MLP neurons of a small language model. Each row is named by its layer, matrix (down: output weights) and neuron, and shows model dimensions 0-127. Each number is 128 + 32 x the weight over its row's rms, rounded and kept within 0 to 255. Numbers have three digits each. A neuron's up and down rows have the sign that makes its largest values positive.
A block is one neuron, or neurons of one layer that tend to fire together. After each block is what it responds to, as a language model described it from the Wikipedia text at the highest values.

L8.down624:118153175150147159128126109127089058109145146149089104113168084124122077120054108143167167156125146128080120102086085131128111097117155110158152169147112096164120170146158082089184108133160121098153114099087125124131087118195153119139112141088201142120102121128147176127134136109151136146170128112206148110142128175116165119172165196083129111144129106088102137166127085185175113061125
L8.down653:143131164142125000168049141166138163089121146162132123166160110146147096155133135124155153185109108135081126129172135192162077099121129086156082130099142068116119130187155076151125113134152105143169118094194071066143122113170188138142077093087187091148132125127117081126101088087093119122136118163146105156191093155111098119161061082123125161136147074129176122161104123182103114122148
L8.down669:112148133146104000162080088171099122151098129179168127112148146170117077111156111164153135104133030143098158098134102164122126136135129101139126127107105105121168094147142078108156087147108122113182187134116047126129103093109145078148115128145109139112106126124101083124078062131104184159140185136095141185128115101160132105143109152136111153173128112086161138110178168116099147125159
L8.down931:114096147153120199189101134125147137127156091138139087140117102160156149107105181103133139142091129124111113134132091158081112144090083102121085157146154151150140137147126119121142129124178049132117156075115093089132163169114159137121121100109135140115167095133106099071082147119051120077148088101141144165112106108111115190158133190150109114104143083110122139154097112098111109131112
L8.down932:134124157097130255117088086096119095098122133104164094096124096151202100133136101123144131181126131153105175146159161149123091126138155093129098130111083170100119117158100158086155113141099134130165161161114099136128135098166097136105115113042085135110118120107094159122102145036102187131117161131115172143108097200131177171190155154090153145122109132065101163109094197116104083104112
L8.down955:129086109133152000118115060172128175126204178160180089086113115128093154119092136138081106162152106120121161097154085132129147111173103127076139116092158103087107115172112178121064124120102102163080121092124157118181162113146152099182142090121132136141181150140125113072126144081138119119055057070169106137046136131127134107171097146115116158149114141165157087063141110146073132110103
L8.down980:178106063139134132138176122108158105130100115112079155119089137126152172144128209165117174071130156141159156139140131095161180144089153112145140144093109108104115091111117140058122138127070182115142118165130162100140153114093129168106140159105080126083152130129200121135077126150163160096155137138133106147104114134125186125126065124090135216096128081144142115147108117143158071160116
L8.down984:111082118122098003120059108096139104127146114160117171083129147117130118167120133088110128149176110080129121103136102134151097178138103129098169091106099137042153113145115114129175150078148109141188086193074114139134130122147142186123118134096158126147108059157118153131074089144112147119095064115126090149171201151121122162128117129095178158084159128167102126113120113145112145173087
Responds to: Last piece of names

L7.down297:108146128108158000145048096139062120121115132157137150113129146117118175182109180071149119120136135122159157136116114162184109129110178130116124101110142081149145120184165152123142117055142121174121066130108094133146133080179136130109086139105142108117078077150202107121132102092151163149170128150119093160125113141141125129113080138131151122176129102125169115089134139118127139126099
L7.down428:150143112156152211066163159173088018118105141136116076117118130142110146116141139118157109141121102141115143122168094131117099038139175133117167118121139079175098153156138084138179126078150158162184134171097083153121183088120098126139120106102098088108089122124162134128169116101125076130143123137186120156110093115132162182075138093096130139200124162209102170130161201100107147148117
L7.down679:134233157140170179158142097097149134123109117162091104143150160097126170094116095138126171082137091076092124138125191101079124179130119170115129168063117154109144061073155111177141138130114091149113094124104183153152111148096133092086191144132144146102137161143164100122192098130185097134175103134122110154119141104049137136141109086134099159128064110090147086093121125160154127154122
L7.down902:113122158107121204097146151137173089149088127146162129134157113173136149051141118136099164146109120123133134147166112084082098114141083084109088112118147152161127134177117089094103106133090130112152197100171106162060083132098111201092168063170140157113170194147124156094140196148098084056091140150158207156077110104106154149110147111070085096127147154183113108160122046144112141074129
Responds to: Name-ending subword pieces

L7.down245:095199146103144100144120103181181125140096157199095155138110120183170122103172096141129169147161175071183103166151115132136152087079087160099103090123096109154160106144137073088072072143170104110096124088091174154159128164121091164154121081107048079115155112122119167125140135151090073093132074119086126064123158134122144163135154169098151139089168098119120162140107176081068176128117
L7.down684:116163117110142152115125152062107132190153134114130151166122098157179110130118150182136125181156139120188088120123135125116115124138081150134165183213144147067175093141088140175084115084137134139143102170152117110157140104146115088175157117061181115173146132127138173061108132102107116194161129100157172073105120142158074083117109145143120041085135140154085143084134145107090093129129
L7.down821:147162107133160143179138120174090108108122158147087070133132084102090103136094065136141147185081112115157137154124112155171149059142071123122109102139123193127139096155153129089049089110100090104107133119139148123106131115161086167162077157154096073139113072103135173091154109123154109112097112154099115065112155130122107121135094178156145113116128125123075139040130163136123079111141
L7.down932:051121138148155068076072174123133183115128115119135145060082076147089131128130103159144162170120180096125144157088155163136147104189135118125119144094156141179142110114163137179135150132124126186138199140128091131162116136130132160123117109058144129118100072122106169108138151096135136154070156138110143049174192148172066112166102121178166144102196100135128107115108099104123136094149
Responds to: Place-name completions

L7.down186:114154145196108000128127139112123190145157129192170154165175184067205088130176126092139097153132083153084151128114161072083132157179143148175116108138116112129106125203128091062111149157085105081124100154152143149115106178110139202099132114148135110107128147105136169143198114117063120098104163152161138143117145161132116169177074146124084101086112093119143129120143110133126145117092
L7.down187:080169103084110153086121153158161163200133120175081080100111144110081113105090130116136119161147077157145144134134119033120143100051173117113099096159131080146160127139074128170106153074130106100091158150118147095134135095082109188084121108156085134112139140086178125120151142177104114172164093091146103157078076098065075130139121085117112112105087143203128092155107107135116167137161
L7.down602:132168148122106102129110143131116165121128136125120076177162153149106120078106092121138188097124111069108097136139156118126200132187095211082156173158111124054124067126102121142048132146090106125117226047091179139111132109165157142116199133107126133175134116101155135157153104158147099190178076097171155087101129125099111132163163111095155103115149137049110164100146150128128161185161
L7.down672:161153144117119122125184165138152138100133116119146102097166089141077172125127090189130163159110134103088137176169153060113113165156115127102126104098175153154141097089168151101109138188137087150124172148135141132098152120144126117119167113135160127134159134155111162170184114126085135124088108165122096066139137077134152166115104079119114116146112131156148127124111117164179139114084
Responds to: Mid-word letter fragments

L10.down725:098169181110123141105105130132152132147152094075136115091137139122150089117121121137144089041114088107151160143133123081140098160062068192133141106123138126139113108070091130123123182117173147135147083124130144128109052125147184140146176136175158134147115088052147151096064133186102131123109145100148117070105153112105162136189180134110156123126116163123116173116151136150079139129096
L10.down860:098156117090150078161175118076083101112156177150097149166121135149150178162101153141190074166142111128118100113106206077108076149078180186128137125185067141122121122169131107131122169106165139183112138125151136106105084191055090171098059168146147115126123176121154104189073106171125113143140100150115088139110132142147115131097142190149142146145099190104114103158136110150126089146112
Responds to: Clock-time minute digits

L8.down398:123148163133126041095128184191113145091101130114131160165118148098123076112138105145075147061108125133112073126141081116097115095145193157118084155117076128105123129065166113168171087117154116120101086101075117149112111104117135109174142137087124147145086160087106067122127144082090111159180157152131107191114069069149169069187136203169084158115113111167116147159103151099183214120087
L8.down454:099123092175116035113125101115159147141159156164125068100088098166063136137139086162142173081149131166173094130180143113208147164132105124155132139138116128124125124123140080123063150143104103148080096150094099143122150176125088106132116109192108161098154113150136142093179073168197111122151187096098178092167096094145160122106062084092136120136130121113123090130131164117157165094116
L8.down495:113165134147096000153130103109181137136124068176154135139144089198151149123084099142096117090118123114092178117129113164098089093125128117138122120070104132081078181147168137136126096105116104178162127163131120109188120209128142017101140125120141065067107126135104153063141122137129100106115155127114157132149176105122098144094124094062088162166124082078182121107082129119155158119105
L8.down608:165138139106150037156117137140088098127148108154088156170080160117090123175134127135106185166123101131095099133106113135152133118117071155154126128096127123117050119145163135097129100063131132143087131084124138126107161115132183136145084147035115158139084141116143146148092103109138128163130073148118191236121170141118104153121146153123130119135125145121101123138153116122087172159103
L8.down666:125126122130139061108084105154115176070171161146103167106135111115197110128155110115122126142092100086125129090111145127175094112104134174145104099084168126082126171113111042089107132138184106144127125068081088138175181142086132106108122099150104163137119097166100179160126153156135099105093112151107169090179146183165130131145113148143135116139171100131160110163195122111161128124155
L8.down822:104096120089184077074096093126156157121143103046149171164060149093141154142148127104085093129175144108169151100120095135141114146100109142127178134176136151115151120201106088139159159139136157144150137099113157149107114128158101101142119137152125120165139095167163115201186159135141150066119134094097100128117118114139112062185113076091163114127178178094117104131105154089137131153131
L8.down860:124171139144126150076094085096126149113092078153130129185152128102131137129122124107114150118080137124143139079077177103153104087159182107143123138096128108136152116139105196151168146141182128089112100101130176093134190198074083095127176110079118224129197115118133130120098187135142123176113076116154161178101142180179136121155166059130091117111135129132185085156112102131110167155127
L8.down867:123106127142164121118089141156133153131104173155119170183136114107085147129087083099137102085064056114165118103124136153159136114130138111157106075122092111121162166065110101092127148139205164085149087087153117118148141115118109127123142094135104168131064117060163086078150128155138163094132103145102109145110153125136105126140163143165122121168151141200172139118094117153060135167156
Responds to: Passive participle endings

L7.down251:130153152079136149081120095059112168129140126141097124162151099170112163124130144087090139089177163123120163207139164169120075157159078177127120101095159146132163204124168110129096114125067139140117104084105129097128097162105085154162176110145137104176117187128132138107121169140152148080120067093106172061142172120106123155107133167132086139077076079127136121164154056100150087146101
L7.down441:110178130108201091134119156077148137110099104132098117099134153182135086124096141136143169159103154039112142086086115148154121117117139188108078164095106136004115133172111151124093075081122064127206146074148136161165127133075138080159157102103138094152122114128146164108101167191126085121144158112144127104115041153127130169109095088139104096176081113116156111100187179091136096129096
L7.down626:124077086128144142135099112128198079123156093148162145133144139135128132111183087096181183129160146132096182188100099149081125033117128110073132184095121114106123091119087135093038137083124155120171078131143142117086124135135122100118147105048170125090077113111072136150103103095117131181139143121145123168134092150141126108180097074138089105141125134168059148192122170148125159080128
L7.down892:107124087164120156093169130130177146130116170137119151141075084102095118153096126076111117134120134081188164192149142113131121112082135143096153155190112078144074192101101121048114060150182114152182099194175174190099105095183156066168108134082082114110139123085168099123125139194123096125132106179183185153139094126147146161146125143078173157139092112123114115109155117138115121099121
Responds to: Pro- word-start fragment

L10.down301:185143089092093158100124124160161114111120123153137102079099121174079149138122181138136140156137123097155108121105134097099085139147123103092170109184126184110134101179088119092153118145160140121103081121093102183121149103111114097088179163172123079120095126131142150135118096116104104115129092111087130133083161109175164097140175097130145065146109177125166130147098122116138136134128
L10.down757:135082073135123067097156146132146136142154088150150126078102125168130108155158147115151131151157210109145122115070125032142060123101182108091150082104085172184176093091072123078097133117133132165158131122121139104147158101133081140058173144185125144116085093115144138108118123168151187102133136113107098201206150159162161072120148124107117125069146147190184090160167177163134121120142
Responds to: Person names and references

L10.down74:164109074121155024095070085140121117135150155110052134149128074158101130122112105171118117101101130084126150120106165074119131130126148130160133183162113174198149151099066121144141187186106076178184131178161110134148112173119181133185124191133151150161069121184130023099174108090178100130137106138134105167092123125098181109102138088107141165201105102126118102157165090120080110129126
L10.down507:187095111170167061131122132112024176073108085144109113098157163198171079125119123165134144207114199151113118154079070147135126113140147170157094137160163094189218186172138117106085117186179146121178120145098177160192137152141109081150148169128123080060100158097104115101128150080132106154116107128135145125119097119104152129087082076086146129166069108100131155122125121103061128177110
Responds to: Paragraph-ending line breaks

L8.down8:173138099094123111122177120077106114117131130141116120151110155159179167105137140029155094069108125132158136141168123199158125152153100086164164131093108129121034117103141105105121085139143133109096100106151160087139122126131154149118128140122190154118145164157093127114124151110110179162124046133120139113145127143131096157134064174122143136139162107131123132064115112117168151133128
L8.down62:134102144147163156123071125089190111146200120143168067127160137172160118167136172110141044142145121127096118180175150153147100134109114139077086110115164128138101150205146114113086159155175130135130075160087106070157160095193125147131144070137111114164076123124106156193155129165096139126139087124095168101130137206111160053160156148037198144144113134123139177087137098096099118156172
L8.down132:153167105160174000141129134151135168146131099143137175150118094147145142101173133111157149088177100053133130061148152106084128167107089129138134121145124204112061095144105136080118149102149136153108103080113122111145164089099159145094156154151175070095149132159150080105195076119106081117087098095126152169179111133127106091166195157120096151148150105162136142123109156124116122139149
L8.down152:066146146132177062154111142154122095105086098158127168116093154088152093145119134177149162065108168127111133088152154096145143143072097155112113081119130133106166161126115187137185173094122172107129203070129137142125154115115136142122140166137071150113167165082138132171099154191134110130090127158093090166139125101059164133154110127112163167114191127151163101158187111103116131135211
L8.down342:100137138094117033122161125132121120202126132110131153121155146184168100123097130109196179164145135162147119136135191180122130130135117113141135122139092114186135111128150104099135111141115160123096159101125083102130151085155098153086112110161079154081081079039116127083087174140063075130151107154098165228131179137123088107105101126071097143111115135151119113147135140076077150141089
L8.down460:116073132103082000082104096122165101112111150084161166189085159111141098120126175082121127113072055162110084139104138185108112131110046121114108139099133117113096143139145131120138096152094174157109121144167156088118131086098111099167135129117172094111118102113148067150103099144112123157120077150124161165166178189115120122140129187152095135120099113174144177105129114092158134149166
L8.down675:135150127168096175110113079171129186153122141059171116109091178152077147131148136108136146141110137091136143113127172137143226152192111155188163093138102077143068136116107106144122167167170104074145107130133132111153143094129106006133123078072091128163124102127100117109088120116141165134069091120156078129091144099105161142127095086142094116123107127152132128151151147098179148161139
L8.down768:125116147134179112131159095154161184144124125154150138163080162189144129097127100113087149119113097129083107066099131102126176134153059111126117068112165142122125151158136205126123185138129145108193103121070098071143110081118130106136169186078195117050038175075167143136081156107093100123114126156140123138171132093123134105148123095153190122125142112113072056102119168158087119151128
Responds to: Year numbers

L10.down52:160153117142122118096062174173120153148122163119173160141070156101081139111113124080096156105159099133104145136165180139170167156128171124112159133093098182090174105140108130106156083083121156162117121115140146133113136076168096112102117111138169109117138117103169111111139124121137138138166071182089169086092140164098129119140138079138137071113088126196128110157155078137159115129068
L10.down144:157185128133205089107157137118113104158156126154158105176156086058131223139111147069120102118143074080143130103161122116148124092151082135168161173133139128169119106214125147140144156136109158125129123109111162102123138161123191115084166156127126155171111096195072077141088102107116096109172105154153141148146101089104174140100118139100078166158147100169173094112090166132113139175149
Responds to: Action nominalization suffixes

L8.down10:140090082139133089154061143115130170107126154160167122137143138225146139118107169152140113187154190122153182171059132109159070142147144119184116083104155131051157090190133115121152156152118143123054161084112136116125085212097137187090191071113113128147114111111099187112142048127127116092131103173179149162103111190155090153128121129168123116121114146111161133120140131183142081118138
L8.down125:062120152122142069112131132143109102076121156119189145148103091120129143127116158152083121139132090146126123130176079093137101145109112068124125102124115121142130126058121117124141143133157135084121149126115177126129098094124090112082133150157128112172161097117136133113137086101073112104128084119180063115090161150123100082125188156087088120172144105127142095118103085120083128151121
L8.down139:104110158126091033105138144119163107092160164123179130095104175124138126098133130129127122118111165143122106155179113173158151120177120133137149100135171145088076147129108142086163114117110119143087084132097129058089088111130131084153070099078147063111075084082109123133155152109087156104142072061119170195144144183126114163132132089155129174155146047115115135078129107161121110182171
L8.down266:097075133123113000097133128107075076147132118113156168112173161112113174137190172132131133097102148187169114114127129155198082111138102136144163198112153116129158110068179135123108169161144198118195085070115132058138162118166162177133162104134090168077105124147121180181103118126139160107088131117107120135161158158170144090145146117161073143121125122046124116154125150159196105157131
L8.down360:088099098137122051086116137156105131116138171118131136144068083128140097104067176099149097145114126152091170122121165144119097186102103039138153158134082169118124094110077102154148145146177102140100125133128125125133161134087073131079209158092091123114113121092144202141192102179175095112103078134177157169105155119123163108107107146179145098142072080151083158094164129133203081123160
L8.down615:134123070117121027132054092154105161133167130132097109125124058135085117144146144145111086111107080175063190140145151213107155162115145106120105188147100081070129160080131128193123111085166120188175092114154119114137113142153119110144095134100214091108141095157065126122068178100117145153107055112087098155145168139101106099093138131126176097112117133111136117117187098178169081058120
L8.down888:090081139121176000140095100125179170126141110128152104135136119134089099091188185129146093160126157138115146113104098160159100097100116159070120122110151151141161119127124139163185147087104133160163111096133114140119107117134186121159089088087087068173130110153097119124110062159111118140179083142111137245123117141129168174120120122124151098118111151091066105089099121136148126135085
L8.down923:155121137106082145139113107111088131136143106128106066094142129087105097160129132052208100107071163102162136087141143157160081112155124128165065131149145152156164105215080136138096149103042141113172094117161138095145189089154097125171134124120083168157128169145084184115096063142066164154087119143158160182123086110142138140102135175111147186167126110120122120138130082108106167120146
Responds to: Calendar date parts

L7.down166:102096095069173147129087159108119170092149158124137161126123077099148107167157195143109119091128148119191121150120175131234107175146137180132115153096101155096110177156037161101180074091142127098139118139156149138142140138155135126166082127057104153181104070153153105089076120053151136141102106104083211143171138101113163123156115140096184125128118087125185099093108163105131108121123
L7.down610:170105160108072044110083049122060138107141057106060118195159065138162151150101176113084179185111142101126118102099119161158106104096106147155111170156152085099170119211148099093103102111150093113153054137043106113129111141086110107143115102116096102104034133156192165097158132100154155119091111128089158124133143145129158144149120146104133096121114108134140098117074084140159140136063
L7.down674:167108075112168085111113094098121121146160126123135169171104094205102192085151154157142174158105150094101155134106139171084110130156161155095177112076099193077143104138134127219103094133160120089122078153070103117137149086084065115125145127129143156143090096069125134100174095112147150180121117119140143112071105119132139146126142120099116142168099079156122175100157100110142160167129
L7.down869:139170179104141212135181142117154125192136166142157122119120122127133120141187181215141099115114133149115102100167148134137050156103101067135111104097107158122150111120111142143104138119119170100140124088126194123200181132136174113128168148129141105134075147046102177174150154150104152084157094095125113074162122099157141125083173148216155097076131072128143182133160151100138108125145
Responds to: Month names in dates

L8.down96:125173131134148076115131117108104129132129164116172184122163126135135118086152202144101107143121166111130177071147131104164115099134182128168180147203163158110138156206057090178119122149100117104139103167145114121108123084138101092189104113160095177130086123155186090150140101182141195125123133152143100162081178063146053086089140081167141115086078172170097126145154124162125175106132
L8.down158:199114129116166175074099088144135111174105142173117091117073110099132116094087169139097160100139108119091202147116114108101135110106124113076127105120124138116150082101093114115125121086111151121104137179147066101139140059142173141164135143161100119107112102131134135140107150146142150097102127100086048148123167134151132113137104086092089179091067117104133096065151104119100096149099
L8.down399:131173082096185078073120149129143127128111110112131122055066055138144098103061145131107095179169110069145136137078125118124122107145154091121142100129144105083124142174110176104191118179139163090090091150091079082198119152173186091117124125119109180147151120142103072123152111101155147111121183162173116124149193118115057078123116171102115108043098111118160130110167152168110171123131
L8.down401:148160107171144255167149102203139143091154117191154106133135156138190158119104124141107143096113168129134145129132091130152088086056127144116162095112076149112096138131104132105108110116145127229082154112128087127081184102111166164136117159112144176110070141128147122127154193145220114113146117118136148175096098152094159081144146118142100167116088112149166101094115100141081133162110
L8.down410:111167078102178077159144175102129145108095095117131024191160114102095109159120097058100181115119176109109195116147155129196102079119105125170093078109106137133152067106109063122162120153123189105168199114101117091148139154115119123117086127145133097136129092146118111121047084113153095158097130082126151191200179109109095161153108106079132111112150128098162125123142174175138132124118
L8.down685:116174125083139156133139133144110101137129128115115115103103163135122165195133242132121146120117140142156123184152060116108122084200177107160127167135150163135114085099130178125077136140172128160192118120143157060107142120115102133102133171062121106149131124127148178106114069118108123086189117117144172173130100132186176116093099146087104140091102128141158128101143111212091151210137
L8.down863:164171135112150136172088114104110127162127149162115143138167127123108161100144101193099088153165106125142049104152128101128096115182107069169167105095137169149109102093148152081151115148087135137201155104097115060121083147091086131131133150144067128210032136216139137138100088189170134128128136150098142174119066146164164127100095145111088148160181100131119101098146145121138102100103
L8.down947:156083108176101255115115168179090128154137148118115076100209124110111081183103085092209023163165097148099114130110096109116103144104140158164102141155143054154119092104100108125112114108092162096142090150174161084088109116144092101127097169162172133198151169133116141082123119133126066181152098120136081062150150175137162106142121182160110112117098197140179152116128193126106179128135
Responds to: Mid-word subword fragments

L7.down55:122076194090109000084131109186142101125136085123112113119130105160118123139143147125088194133121177156112164114168133101151139112127160179057076068113052115092136163120096140062104109144135132125142120145097118089141103155148139150153105090112170142124115090148166113142158179139117145134121077106126181138167131105117158151129145134144153194132153065109126141159100149109126146106159
L7.down349:156130172124189039097108091204188102159106126096145153110072108129080186118074113105132129166132096086129172140157140121126138140178150161168151109130126117135134120142179186146175142104062195129140082098086105094133086202054157129123139089150161153188113206135146163145087122175083098162166137145084148122151064163130117149133117118127105119145131083114118097148157184095143088091159
L7.down439:106170097130130213183134114123205188127097143109109126111114165089159088105116099158121161120144108116128142181146160135139193139136134182046078163138109116116142083131154182091151136131127119105106136103121144107086130154143150130119126149159121139151145154101175147148130147172120111158126190133112181119105105139124177113104124138148135129123163115144167155159181110165122079113114
L7.down796:053114098086188060142099121131169096057094117137134144154119118167121131120133119104088094145118200097075130158139146127152159106127150097090097116138089129107115034147138131098136125163107115131162146093121139114089120150147187141146183082168127174165154179121146193148109179134123142154122107152130113134123105099136101133176128046135134151120087081164138132072144185116117163133098
Responds to: Music role word pieces

L10.down125:148163193128131000105147101138161123148122098142183093100053161132116068111068136129172103123136123140161139132116160194131123111157121048168162079059104096103114138141130158113059119083119087060192112135131122117142182115158098122149111107135122126134132120142111099120102104111134116136125139122172087250105118107151094082164147086115133158120111112146142178136070121118145127126141
L10.down669:131145176095082014161137123193148136156107160107118121191121113133143119155117118076165173133099129167168132116203110173093172102093119169139171097141116135140129147167157101132125144167150112204137159181174132068100149181165132115120095130113104106163148158092143075154046135119147165144134118096100198188119115172133124127168138121102074202093088131149070129113145168157173124092091
Responds to: Year completion tokens

L7.down115:179108142045167255104138117180083167120157167104139084129158139091166112128133173073095117122160149110111111147173152119123103161125073169093150109071136157121125110075087117126056110103156123100118079169095133087168178103148072107090130108099099118110087102133143160093130176133144113150147113150157113153063114146126139114168115147081164182106176141084103126072108142114166105121141
L7.down462:105070184116121192077151113143119139077125174112127181139072121133135156110119143153161198144100178131086130129104109044106111164103102100125075108125104134118145083086115137112148070123163147058109162076155098119133140115128170200090135110129137178109148169128107165107088125121123174136116116118096083083120194142094165132146144111163163149181142133182148061105121139084142135138167
L7.down500:127110161135150049160159152111158120118140111144192104093111168153144130188151128141100115140132179129090072095115148099167117156122116120129141113123116177106149168123119068119073102102142135145094097100157124185122190100162098063139125152142020082130187177129139118138110149098099129121146097163111098177102136111137163132183166157079128058183184160139110146076103137076136111102139
L7.down904:127108172140091099172110148155091120164185138158135126148124145214145142144123129129109140122148153118178154130109148118133178155113150135137102135175155146102126125072136160147125083147164074104038134135169103100089094125190182087166143077087135151084120142086110052093157136117159115133201164109136135141143113146197131153111140102064073118147134187097135128184137105083114146106162
Responds to: Past participle endings

L8.down52:130105122157088136101107106122103176127142133134151133079092174127161095117118149187147109160138088132113144103149107172108083125171137107107110144072155132109126191119154161067106114091141152144122142150080196151186148149094100125125116126082137157138097166060087122143205137156111083072106128117116160128129143130114069113089169135155113084177086110153122150160116072102147140112153
L8.down257:115116163152171186154123088114135107104064138096110107116093141082130135122095108196109196104117131083185151087123147199154122170170092102124124159174160179090105145140119105116180125164081164145175127118114129147167091160112147046174131137119153125088132118142097146080088118106160094131111176121109122143126086138121102081101099087144147104179128045145142098142154103105129113112161
L8.down375:078136141145076077148108129133184124119082131115129094125110135108136140116155168104122101178157156170147109095071140089100078135131117125106094174131131102133124108100126115089128100117158142159147186149099177172082138150200122111164129089132164094103088122112122131104155082064138130106153043109184119143163109084099096106075122085091094211127124133124093148158183143149080174105137
L8.down565:122114157123083195150129139099147102115110140129127126147144104113176184116141183134172082144087141170142112105133085180095116156064081157136120104133174130064134173161121114127077172098096138099108136148135156132097052182187160113161126171078166138070122142149138112134094136129148108148128132091156081057145159098131132095162135112089180182100110137110123083166134171113101140111115
L8.down625:115136135145094132150130112150141101158185215164165174126095137102094168110154178055123145126111144148092127128206110125124139091100108090141117195183112153107125155157152069137134090106129178144137096105151147151162133145118109084094105107114175193132152096146079118163147159128123093093139131131153121143083184160107165141133097141182146150176156169110127164147122105160065081113148
L8.down845:156148141125159175134087129146132082070152208141054129155213180123151133103155109137108075109036124055152119156102111122144110088138146139114155111080159160074114148140153182084141205156124093138193167091126064152158179135107106123146111107130131105167149087152123168123142118105119185111157164089151127082145216131125167124195134121134178171118108119163172109147098175098097076094121
L8.down916:108117090148135158088086138165182132158119155162104093131191143185182113126117128113096115094192140090116117107122112131116156098146098093036075172140202118081090105097135152125172090148156161168119134121129077151109147145155107150199102184104089102109170113110079120124158119152108120178176146132087121107188105156135108143116152118084109120125100121045164099155136120107091127149088
L8.down933:111120094098114006158122129082185110109128116159168099121117154158112155141135122107098166121137151140156189173130146106095210134109165153129069114107090211109074114132150094111149105106097141103096164148133096130136139153096099119127138122164121154124099094082128156079074169100128159090135181142167127125107140156106153136131151184122057161170103146154121121118124102093091131068169
Responds to: Word-start fragments of split words